config.yaml
num_attention_heads: 4
qk_norm: false
init_std_o: 0.0
init_std_up: 0.0334
lr_mult_qkv: 0.4
warmup_steps: 200
doc_mask: false
max_steps: 9189
dataset: "wikipedia_en"
MLP neurons of a small language model. Each row is named by its layer, matrix (gate and up: input weights) and neuron, and shows model dimensions 16-143. Each number is 128 + 24 x the weight over its row's rms, rounded and kept within 0 to 255. Numbers have three digits each. A neuron's up and down rows have the sign that makes its largest values positive.
After each neuron's rows, "fires in" lists the words (lower case) most often at its 100 highest values on Wikipedia text that the model never trained on; "fires after" lists the tokens most often just before its 100 highest values on Wikipedia text that the model never trained on.

L3.gate108:153122162124161165131124110148123145136117139143123133111152152161158154132097161112162135090116127116100123113076156136135107105101117109116125136154181158114106130140091078103102142145116160116150110098123095116161130117088092133170113112145115127134162119114077160159129129117117158116141107123148166066145165144144142147148148107135106104157137107130095081134110119141123143127113
L3.up108:113177141123180166124143108161141120139124128152092122102090151107120162123093128124144143121153126112139142116117141150135180117109099128109152096152112173131141094100117114131118154113135115120137142128132099117084133134076129133145151132124186157140162127107090168097121161174108117134161157108135113140093123149082163153124100081144103117099116158143096131141123127174052153111149
fires in: "written", "riedel", "financial", "official", "china", "special"
fires after: " writ", "ied", "anc", " offic", " Ch", "ec"

L3.gate292:092136121138088122147145111125136103119139122114109133128141137190123136091128089140172135100125152121173102145145147129155144123137173130111115100152109105149087161141136120108155109154170132089120165130121107099124147121094099175131102131098148128174111137139157166102141128094137051110140187126112143139123095101118158112152097153169117128132131106078123143157161129166108121112132
L3.up292:137138123173147110117125122086117159153160103130085142131099122132110159101109177103117148081153198049108096132102109151109148113109094114148119149140116115173131129124114095123161081129130108096139131165109102115169135153133066167135134103126117098111139185110116118105101168112145142109131135127107154114180150114080082174129108139142144147139103132140133149113128133129093155139154
fires in: "among", "awards", "married", "award", "awarded", "united"
fires after: " m", " am", " A", " a", " Am"

L3.gate694:094127138142110102113100137152124146098121115114092111146108139118123131132135112166123144146120118094165117122164117115162138145120120145125155132102140130158156128125135109113102143130133136124118144101101107148119127112167115125131134128094134085118084085158137064082115129123133118122125113089133121175160134155098160165095158107086179190186132131125126140147144125118166140093101
L3.up694:060113123172094141130093136121110171115115113109116139118094131119157150136144105145106176122127157136145126094182092140132112117088114141117165153100121077120137125157163115158079151099135129091133129124109083133146133126155127159108102114102110123125119110148160084150081145127166114116113150136100112119132122145146124110100153128102143127158112099162101146088129126094096109108162
fires in: "games", "garcia", "garrison", "gomez", "foreign", "frisian"
fires after: " G", " g", " F", "ore", "G"

L4.gate678:154187137149151141129130158149103132137092144112125115138127166119147096153124142115155111137128123106143075145174128129164092114118112146140132117162135111103156122131154111125107090099141113122099092086101146127140136126131093104146110133146105142106154101113099090087147139125088107148137100110134134118115120160137181100104165136166122154113141099125135094142120135145144160134121
L4.up678:093112132120122177103133143171144072157152125118125139122128157160129122170114164124089103107085159086113140163149126122147121122083132130107117112186138099147121138092140132128083100128114125152120104125089129152128140141129103115132127114116095120120080132163091129115135171127108104084117134151142128116136135175144163145122084099152121109104160164089156090143149124103141136135105
fires in: "november", "may", "august", "loan", "october", "july"
fires after: " on", " (", "-", " On", " in", "w"

L6.gate635:131157159152161110170138140096095134120118130149159132103204142125146123152125127136130120141109125168156114068153115088113128122110126188125105164117146117123111154116131126144094166110137144074095103175135089158089111130155130116099163133139125137148147123140086125113081120147143091167107102153152148176097141117063140093137106095112140178120119172120123177130121158146136146161121
L6.up635:126157127138108146127161140131124135141107144138133117105121137187118109141128097121140112157146174123085126122110140097095119131108133143134141074123147140117130132120130110096153128113085113132108118111151127110090149160134200167117123087157083122151095140123141175077147074113124133124120157102134111132109172135130104122126144150110103102135120160161164141140154131147128136099080
fires in: "4", "2", "his"
fires after: " ", " in"

L6.gate647:086167142145126178102165090128113117105126149117132147086158117131158110155159114086119103164145122140145109137103121108140102094121150123117117080107131153143126114106130121169125140100131137118139158103161121139188139141129120126154157105149158144165125141125126097136119082160124139064098140111175097125150093116128120093128127088141149163143150123147140182125173133108114128142099
L6.up647:170187140136140118123128085103116133154143119111146101136180103142117135140099104161155137135098115143131163164115113111114149117116135160106108128175168098094113106152145114135110120095115152097108177130134146123132137129121137102096146118178129127098170121156128127117137107128109121126079122103139114153134131159094139067167141171193157120144174103174125137135125138154145116114112
fires in: "1", "2", "3"
fires after: " ", " ("

L2.gate95:117111103178137118126089141120142137113128118085135177095173152128168130150140151142129137123113134126129176096135117117167130124143115137105142098139149103122155156097131143152118127140114144110117160134136193133122144116150107102095106118117125126117100104128168108135102165148107144103145138101075135120116153115113094132167113142150074128115130124138133110128136143129198160149192
L2.up95:123151114147095095122140088163126135110097135137124130169177066122132131111134159178131084114111132108114080123098129148129119111135090145141105174139121107159131089102163135128197152152129127110123112159120105118155113090123158111116087099135109149143102159118145154091145160150094130155115131146129141099098127100112133149123123143165142134071123080156126093090139119148105107069159
fires in: "president", "member", "player", "minister", "politician", "presidential"
fires after: " p", " Min", " a", " P", " polit"

L2.gate825:135133118135136120118141123113145184117071100134105156101098126166142155123129139139138095121134107116167073156116123137120144114133117139094142111107105142146083182133131157078142137113126134122103114102137135147164124149110108129167145179118101078132107134171141105090128106089163110120118119137096136115108174129135150110180158130116112100163128124148132093097153130115110088140099
L2.up825:105143179122157113118135151121077183115101103115137132105126111145102138116197093116124139123111110142141107145121144138141136100125115189156149124149118157120099152135107124100089141149141147110136156132136136151129127165089145106076122161157091103138100150130154150125130124151147102138174110097118125134120165096186123090151158117099147076129112145106129136145119158099097124121112
fires in: "21", "26", "2021", "27", "36"
fires after: " ", "20", " (", "19"

L5.gate813:136127083129134145153150102122110160157104133116119216139114105134136121141113140140142086109097088100124045073095127117133108096100144123177170119109120122101122141126111107103109144177121118093151127138122136172133132166090093157154164092117095131144084139106093116121084126145090139152137114168140176109110123084105169112135173116081173146155124158157128129138120114123118119160155
L5.up813:154106106149111116142136110177097141133135124127131181095062068155132101144144118155082094087138121140105121112115162129183116098131109148117121085136133087143087142136094078087148153137097117135147111106135122163109108114100089114120153131147130154124105145132079154134129120137160149183130115117171164097183148109119148119142127135119154172127164116121082108145129114163132115136111
fires in: "what", "when", "while", "whose", "although", "athletics"
fires after: " wh", "th", "h", " W", " \"", "st"

L5.gate742:148132161157090141141130160097140069180137121105128141111168141127101113129141129169147088081160105108145119134095129109110130152106110116133119129123087142157155162146125180127138162121162114128124120098156132126145121171106064134120135128103126099157114188066132109133168136100106126147113097116144126111103123098141132111127118130115134123120129110125139110190129133101102144164142
L5.up742:155159135142088126191147132126164105134125110103082117138194100110086112139161104131151133117138086086134121157128113157125130133127136101102114097183091119138100132149143158121153118137165111145120147126116115136107147173157118104129095151177137118137126138139124157106171121107138112132132109135131130122111096107116139106129136112148120118123152150149124142138163118093059118134147
fires in: "a", "an", "after", "as"
fires after: ".\n\n", " \"", " (", "A", "\n\n", "==\n"

L5.gate778:140134131103117133155161147147171095105115115132104148121080104159119137149132162087141152089149163164131116129155108118135092110150098129145128125133137118120110114127112176074114093133083104155122120102131151104177115138131099161104099132124128084124129094114140107099137120099134151122192140152116090092126150124138165141148140101161128104167132109146154130090152117191107105108159
L5.up778:109160109133140131124132100146148132141160145119151158130140128161118099130095136101102163147151094147103141083110180147077142172107166093135124137165112083113129120154081125144127097095148145103145117139156142116140129131098116156137141141124061138083144118136113124133099144114133162129144110185158143148155100103143108089174094149126107165100115124087196144132104155123152099160110
fires in: "little", "love", "lost", "married", "loss", "living"
fires after: " l", " L", " m", " w", "L"

L5.gate163:123118092123139147147110133161133128153110084142148149092137109135116136157143124102103129098135095121080098126091111123103125117094111159135133105154101129095148170157141111109129115126121134149118163141111129103146149137156111131112116121125094118178135114135189151135136095120090121088108101136138174186146135126100118124132119104111107116111131166154143155116183133112080156158141
L5.up163:113148132101139107123134072144122110130117185139112137090122086118118131078134105165146141147139113137117158112101121143117160132136153097140134197128125132159081138155127122109085131184142094108127146090091125125160113174097136142120132115168087120103113100122105148092122160127105142083089132160131121107128127121143104122127186138110100130107121133136111120146166120096113151109141
fires in: "16", "21", "15"
fires after: " ", " ("

L2.gate381:124107135101129086142156140096140142177111140152113158118129120094121149120169163177125107144148111165120135164116150165075116137167132110151121094155113142160120141108153111128117132137081104119107179120122132140097162191137085132115096124139187111146128114112146110137087132150131142158146138141100152114093115121089163146108135127099134141130156159129116137138131114135167152110138
L2.up381:124101137154150127150126116106117122189095151142110179084134116124126152135146129158104121103161132084131109172104124144107135114147140137119138123167101151108142099088142132142111145145091120094115172094115103099144159141082084158132150131119207120169127128116134106139094151141119144183172114132114139121076110105120161129149122132101104154120143152138113126138147129108138084111127
fires in: "the", "there"
fires after: ".\n\n", "==\n", " \"", ".", "==\n\n"

L3.gate210:111096109174134139146115131108127099153108148128157168082135104190118170158151123111166105120152116106160143136125092126116161162147161109136101090129091124130133151144113184128146116168175053168096155143124149133123135099108091115143118127139128145128085165166100136116152133094152100137141117123118115093120121117086111177157109124067142091128143133157104145133147116143120169106131
L3.up210:127159119073090102150125113123124117122102157151125150111144113154081098141170117143157141147144137095144090138124097149093151104104134119147127121164123141146098113119156148140155088169113099145179152130100097105188109183131112139131152137168150095131104128144194136149167167137135119107119086104111139095101110107050101123162136114112078161147136121072139127122086109150116144138138
fires in: "the", "these", "their"
fires after: ".", " is"

L4.gate414:118139180128070137094157080153139123124133089158175118135159111142113114136078151134096114151141140173160138140068135143143143145117121154154147099129153132139142129126148115152125090150153169084126163112197087130132153060114131095119058137136125116128160127100149140145127135124135115136120166137145118101132116152131139109137119174104122140088132143135063131157094119114075132123120
L4.up414:113115106147107096120171101164123136126105112144103086128157112111130140139136108174117131147113151161138170134130084158130138160123110167170130139160119187098102123117123152111172110193139115098113154143139116087127168103101139138111094112131122119141153119089125153141123117135155116150083179137136146101157096088119153104098121131147127151138093147130146165136113107122130131122129
fires in: "award", "awards", "awarded", "murder", "parents"
fires after: " a", " A", "ur", " n", " c", " par"

L4.gate306:118143136124089115172124160157127133150120099131135101118094130181122170139126181163117174107181114145113136136130084144098136119140096135133122125113137143140124135148135137159093104119132131117145143104129127126112122147121168159070094133155110122137112100082147100157099112142142135104097132112144133103101128105109130095141138097158115151146171156123155130146092121158176082146100
L4.up306:114075129169138140160159128110079114093104151169118119103165133116111197104138115133131160144100124144067112141130162112124122113096186129119124112076151116106081111149101120164124151096124128119136118109112127128099133141122103175123111118153162175153130116085170187110155115130094087119149083124115112147140131153130164155130114143095147148131132141130136103123160128138127075141166
fires in: "that", "such", "however", "atlantic", "no"
fires after: ".", ",", " At", " h", " in", " and"

L11.gate515:153130150110119150120130114132122133125165118121119161134159153121111177128113117126142077104116124094132138137143093160142085131134143129148137090112157108146194124114107106143148117124134108094114106127137106135143120147133137125158075130123140189097135156127089156179186151149131103156110124121133132119134162153065150088124139168124147076129110131116166143135155137150154167110113
L11.up515:073150167126147152153144170146068149113116154120074149164141144124109125134147133094099090106123085103157110157130161111161120115140156086128112104161133138132074136119125110123153128160132126143096165139112130134123142121154109133102152127098089146165159146158159187123090121116127132126155125086077123120145115153098153132144109162135113136177146117134165086095141109120111160113145
fires in: "the"
fires after: " in", " of", " on", " and", " by", " ("

L5.gate183:119161145156116143114129090131143122142130122116144132105153112142160098100111148145188120101175164170147143139200128125169103106133133145095134119121162101166134134116149107086116152147141136099118150141145162147158105094175126118135149103192087125123169110131118176139145111113130131115142133088131108112166169121092099114129137093088119162118116124113140138152128141130132136106092
L5.up183:155145121131131140120144165154110072100133109123154128141122122139161118111147090141166149131126138089111126091127161150163159088124126102125140184105145131152143136140196105145122138151123152162127104145113084121105121133133095123148135102163137106135160097134129101127165167128129149107117133090139120131123140121133113128099141084147159095131082158143135110128155173158136104084097
fires in: "appointed", "control", "prime", "conservative", "executive"
fires after: " app", " cont", "erv", "ecut", " pr", "t"

L5.gate500:156131151144123119171116155131114106190110146076157118150137128129112117117161109115168126121166117129141082130183135086146105126087134126133132130142127109131160076171137172087111096103143112118135117115123135120110153151131129128154118112124158112179074161138110108163141171137158134114100111134100156092129129126129167119143162134165139132164156106095139091128139132121142078143119
L5.up500:146144110139139127117140139124133095165116147102107118104124163169131123132159135130149119122150111148121097131157122113147083185107138121127113136180134136133109123135135151146137148117110128129097105140114124115107118169127099137104118085129144136141103175123111120172109106142150081114095106125131150058120157105149135143108170104142160154099131148107136147178162132122179077094126
fires in: "in", "with", "since", "following", "during"
fires after: ".", " W", ".\n\n", " S", "\n\n"

L6.gate383:113158093123107097146169105097163122114107133121167121073133134118117089149150143118161137143117130176193148149136089145126089146128149143132073082092137131148155120146130164144154128161142107121148156130144136137147140101157136138142092120160124114122091143128131116131120110122145098132139093117107160120149140117140170113138147129115099124148123142123155126155102122120128118150155
L6.up383:141144076114091156134118099135151123105154130137148136094111086106141141123135105111149094123099170178179134083144111122136140118155146110145152133070149086146110139112133130135134090125105127116161153081142143103159104141102078131119168146126123173120122119114152082094141106127170108149148091110132136161168120128116124154111107185101153132151102100100127096158097147127157134132121
fires in: "as", "what", "how", "whom", "meaning"
fires after: ",", " wh", " h", "h", "an"

L10.gate553:143126125130135130129123084134148118167153163126136123143128144134132110142111105084156142106159079096112112157101094168148097134149100110176118134115104132108157140131158128146107123169151132100087162082134156069142116135137120101097060144141158094163103115105133133106140128113107120091113096107129096122154140128158132152134152053105117163103115162102131112162149134162144127156163
L10.up553:118105148087092138152085114072105124161145135142130139118142157140123151114135131099122139124121123144147068141121178132152127139108148158095124131125071144168114130204117175124128125108129154118095119157110138128135145104107109150129166124181115140139108120139133134142122157119089102138124122104123151154139138133120136132173085120096130118141110142094136173132109140174128172124132
fires in: "in"
fires after: ",", ".", ".\n\n", " (", "\""

L6.gate804:132120130115088136113098066087101129119140152089153139102104116163179130167108155140141112125111132113139183141155092156104143135100131107107141158118095119109101101126092116163131111137145167128124122206112143101105133144142120113149142138136123148109105152129086156117154127080120123137142132162159107107078139141150096100083124148133114158155128127165100153127123182116161119136156
L6.up804:105119130162172135119103118117144127123097119116100152123146127086137137142141090135146104151144114127096136142129138145143121125131106105110138101131111098137129153130147149116150113081126107140113141144149113111166136156109123137156133130107123148156086131103097149145082119089123123163144105149123115117130158158145133128102127132145094116119143133141160151121154100123099117104154
fires in: "japanese", "jewish", "chinese", "black", "finnish", "european"
fires after: " Japan", "ew", "ines", "inn", " Europe", " Bl"

L4.gate439:139089134145098078141121123083155128142112157105107151144157119106092110132144118134117174092158174160095117139113097159160163159112090138082117129112137137158130121124131148138101124126093116122136082138117104106156120141151137101140116106170136083138100141104132124068146116096160117120175130065126150155153107148107122111132159119118130140126172152144126157144091110146171076115193
L4.up439:122138133192120142137084121128130121109125170156097101158143142111154125171133105147101136114118116122147100127124136125150155120068125147134138133110118129119110123130115123165123155114109134125176147144099141144115146139148144090118130121144125104167115105109095107113145130125103116117138129119134120158115124135137121110178133098116122091152134089141147103116117119072103071155108
fires in: "took", "take", "takes", "tournament", "make", "taking"
fires after: " t", " T", " m", " and", " p"

L2.gate138:135093142099101133144101089121112150165133070143167140103144159131116153125127092151151119109145105069132137153105141185093125143142113137147119129121165129119134138112151176129119157109121105089134118096141124123141130140115130132144118152123115096153205104114137130153130150077138107109125130125143095137156138155090156122119132149125144089125139119133143163121080162134095156142093
L2.up138:131167126138107146092126120158112153130104115165115157117117140149105103130112100142154081171139109117104102184135123100160130112136144137148107097180151136079112146126135138144122155122122126141120108103133083132169094103135129136154100178130133111217163120130111125118173120107125105111122094113111051131122133173175153122119130116151130113119133146134119133112111130108124166114135
fires in: "first", "last", "next"
fires after: " the", " n", " t", " his", " their", " a"

L3.gate131:155086142143124141162103119124105154123128199098107114143095107166138141106146166139129149156142095085151153157101122108128126105109132174143143129121151108159128176116095113126155104111152195099114063173170152145135127142130131185121084113143126107116086119121139129097146167120123121144157116113089141109113129135070116149151133148172124141100132147134106119150095122107127152126096
L3.up131:126105145129109131113101090118135163100102160150098127122086107198151130115161147155113124109093098079153120112130108073103141118118165120105147179120142115136157161136136134099140112133112095107125121168178122146124144151124128130136137101083153119124101076104135101095129119129125129131157106121113159118115150112105143169094165155122148152131139139101129128134079128117110140092099
fires in: "japanese", "chinese", "china", "japan", "philippines"
fires after: " Ch", "),", "p", "al", " T"

L5.gate567:152088114076079127112131132131150107161114130070162157117056135114152141140139094121123118110114103084161147100150131115149080141165111096114124148157151128131138098163141140110126109169115133112097093132093136156117110151144151098148113160127147172118130083132110082129114128097173141157133102140126139074119157138141157144133145154122152102142127113147126151121169104105122125103101
L5.up567:108099145083124095117132120124114107107137153135103087154138161145164077114118113123111187152186103094125142082117121170096092161126149148118157118106107141147091122139092104122144060137121168122136161092106177140161067128166113156086142141163140121184138118118147137151134095099160100093102118132100098169164097136105153116135157128115124149088134140116102122137098120147146137115084
fires in: "apps", "finished", "ended", "started", "arrives", "arrived"
fires after: " App", " arr", " fin", " end", " le", " start"

L5.gate64:153173157156143144123138139116107141162136129149148160115175109130106078107176076130146075097185098135109137123068112138157185113061133172129111137130110102155107138122089149111152136155145119111085119154127141167132123152129136164126132112138101069145115133110154145109129087138088132134102128133164174142143114143116139129140153162129162128096154099119183134128148125144111114131109
L5.up64:112122110114098134130122141122146105098118088129106137157131156129103107135111131126129149167123131128123097150116124115068102110132155125159126139133165144149169140159184110100119144148115115157120124116103125195131154161140096142130155136143113122110088114104096119130140171159105089179144175127073117070137099134066142119107133143146128133119078142134146134097153150125122111171130
fires in: "united", "university", "san", "eng", "rangle", "the"
fires after: " the", ",", " \"", " E", "I", "\\"

L10.gate272:119118144119182127149124138102109095112113125109086099143135165151135158166170165085116116157146121110140162132145134101108123087126098141130128120131124170181149142102089147135160129146106152123155118113124100116151147101102141123139113105127113122139102115095148137108139134133089134118125174130153160192096134132101149115068140131162099149110122094116154110133086109102181110179109
L10.up272:105169129098173127152161170127103120141141137117125154110139130151137118155151154102157120114150088088110120156132172123163095101145088095078107133070073083113136119156132135131085128133105142135090161127172133147127166117116130073127126121124115133163132128109132140159142173103123081096145166148132182167122162149122166100097134106124133095078144092146164097179119103114144125123124
fires in: "october", "july", "december", "may", "january", "november"
fires after: " in", "In", " on", " In", "17"

L5.gate19:122134175136105109107156128157134160106100136142141119112135124165139077187126139116118147129149114172139126158088098127167104128131110125085109089152146120102111104078153114121115134132101099159129128108156124161117140138141155117142107148171140104151122140090104119135099084108197111111117137135133143131129137154157140098115169107147101158131098110103138143132116127147121167109129
L5.up19:147150116120095086124122051126114102095128189151150104113159149075116123110168156107140108098116132168109095120063099141133146144150137140146135088126126137140133117141111127130092121091131135111177111110116121081140109190126154104151135159119115075155139112137140117108158121121181102122106116111133153149139160146125111119135124138132166131126163141116135116138143119122132114176172
fires in: "but", "and", "while"
fires after: ","

L5.gate847:129112130110140157102122158171143147057139138139108121124116140135129113128117122124142107145159137147142128167146156179144133107106104140116099189112111098171163120141102149101143096091142137105115140139190058099164122100142123085150081101093132127149109088113137123136173137136170130172129119129085155131175124133131111133118149118139153135131119086130123174144119093115125117128141
L5.up847:083180133125147108084131115169112089100169111146111121131109121106127123168141088138152120173142178116131126167095117149141094098123181154133155149149147128072118129113156154096152131081158111140130152121092097096121120132133139069154164152148117151128071124117116195154133129127140102142132099126093121125118108097156151108119139089119178106156070123117094127104132112130090118144126
fires in: "was", "is", "are", "be"
fires after: " he", " He", " and", " she", " which", " would"

L4.gate695:141132115147119086116122156116112143131097142112100161149167161144108141111120120120134115147121148071174076151154101118127123152093134082135123161130120145135122146126105129148087109101149147153125144132131125114123110139164155093174114126132138154144153141111138144128144122163110138138090145108161126180165086091092142131184129179087109134119152113161130132181137138098147139129152
L4.up695:132078144167118137105125087129138148125116157166180137099142119127086088075096153120155128154145124117126121130132129172130132105077159110121139105089148100124132160101118100159143112102164135120152126154109155146087113148139113126166108149185127124136098099125113121157147143160127128189130126097113155132128095138111117140153134120095112108159134078155143121128103134114129127170152
fires in: "which", "apps", "was"
fires after: ",", " t", " |", " which", " and"

L6.gate125:151104160122063175120163153156153133139130112133137151099112129095154156105150127157107140123119160141139070124114048130114113120113114139116113116124147135110137101118100138100133088178104164104107161131131104135104117144135066105113150185167105104142150125088130132138157085111135129125151110085127176112148122182129153152143108144090139119161130122134148113119099123153130144125126
L6.up125:149169143196101096177112107090132132182127138117144146071140128148129138107141105088145128130135083144115088146123108134143112130139157124118124111130143131178151114124159146102111148137109127083159160119186099146115108132179070129089126155142136069167151126087128132127125089129150106100180095119157124154123125152106130137121107135173160150090098109130106155094157110147132144098131
fires in: "but", "although", "when", "if", "though", "thought"
fires after: ",", "th", " th", " "

L3.gate757:152123143155121085132095165110122154127138158156170103118129154146094132127120152148129098151171140132141115202113163135096107103076154125126140172159112116090116109163119153134101113145120154165142107086119151161113092128157150154113122112140150140149127154140109137097113156144154078115157093113091119123135083176078119156134151092107111115144106153150124145157136145102144131122112
L3.up757:146118125125114153107105145101137082155143156132126133169090119121146164175121140127141108088136152140089171093164136134115132128100102086142135124134130125135124122128155114125138128125134134170134132103160126130125146139066144077170090128136161138157140113071091108144139100092115120156111141113123117134177104135120131107135128097120049114135159157133095065101144144107158155135148
fires in: "garcia", "earth", "eight", "early", "earned", "eng"
fires after: " e", " E", " G", "E", " sh"

L4.gate850:123148110115104153142149150153114156166119112088123138130140136103104100128169117143136148115124120118119100134140085150081146134094143116136147127147124131141111088098136105148136131203099137133199126167125112103156112116164155103104119147137111082174102167143124131129169099126090108166112121138149121099139111090153172126146105126122087125127130084129173132143130146137122133144167
L4.up850:107120122114090083120143107107128116135151128098113155138175098136129114125109137092121153109147118133108099080127129102134087092137114098088101119149162104154107135130152082093109068078101139119137138139132148098091100145113136146113110143145108118150117170107122129165113153154183076164136086136145132091153154166157141118134118131102108118146093137154135134138121097147127152163095
fires in: "and", "but", "with"
fires after: ",", "th"

L5.gate788:106161151163104112125133130154139131109130116141116117130153170139089078084143125123112102156154080107130091115126195126120104136108097134135099106114125121135132091146118151123122140173141153126122189126063118141140140152144089115121169108109150120131151137075118148093139160114113137066118135133117071134095157114140136171100135164133146204105118107107124162119109134144077164143141
L5.up788:119143170132126122125130147128142105123127128132146067149153127101124139115129111114147127107134146184120104137107138107136119105138146070175154083135172129144147139098120155133125075117132129125159075134151121111090148115110115111153117101137152138089129154155135117080102151158163140125149104119112137135150129151129100116107122068114116103190133156172166127146131191077163147116149
fires in: "a", "an", "not", "also", "concluded"
fires after: " was", " is", " con"

L5.gate532:146105144103130135156112128113166119116114120112149130098149143164073141161141146116146140123130144164108110065139118128165149126140125172173143148136107113144123094133136116134131165134135092125140112044091128123135076120149135104116075145139170097116105122103154116119143154142135139113161143089147122123084151144122146098138113167124123105132124163112107128149093157151126173141116
L5.up532:116075161110127113164157140103147135093133123118137157153075152159128133124115112129125151083101107193097177089140166166099138120123116107141099135128143153132076097130127112132145122124128103124137117123126132125133117159135103117074044148132128148103125126111106148139107111170136154124137124123150117156110094145118137100155163131128127119129144123169098130104116144145152173130126
fires in: "of", "hot", "columbia", "mumbai", "central", "graduated"
fires after: " University", " H", " gr", " Col", "ute", " Cent"

L4.gate395:128167104111116141145138092120141139104116113110143127112109103127121139180151127109136090118114121127122112136117123108161122131122141138114116160149112126121137075104096177118124083146120117107187133132115146152146179127105105137150144119144161139086140138097104080112101158129158155130166162149145155108137126102104152136161141146141132134168157114126144127142078064103146171175163
L4.up395:163142158140164152167116128164112113137133123118116111137064133093114082131093106153099133144127119145074112150119175115121113137111126187124098115154166089143122137089138087150143094132140121079127144139193156133114127139150138143100143096154142148127096125140124155133136153122085128111122114125117088152113165174149137083118132133149133090141126094081119086162131130103103132156117
fires in: "there", "these", "average", "athletics", "while"
fires after: " a", " The", "th", "The", " A", "h"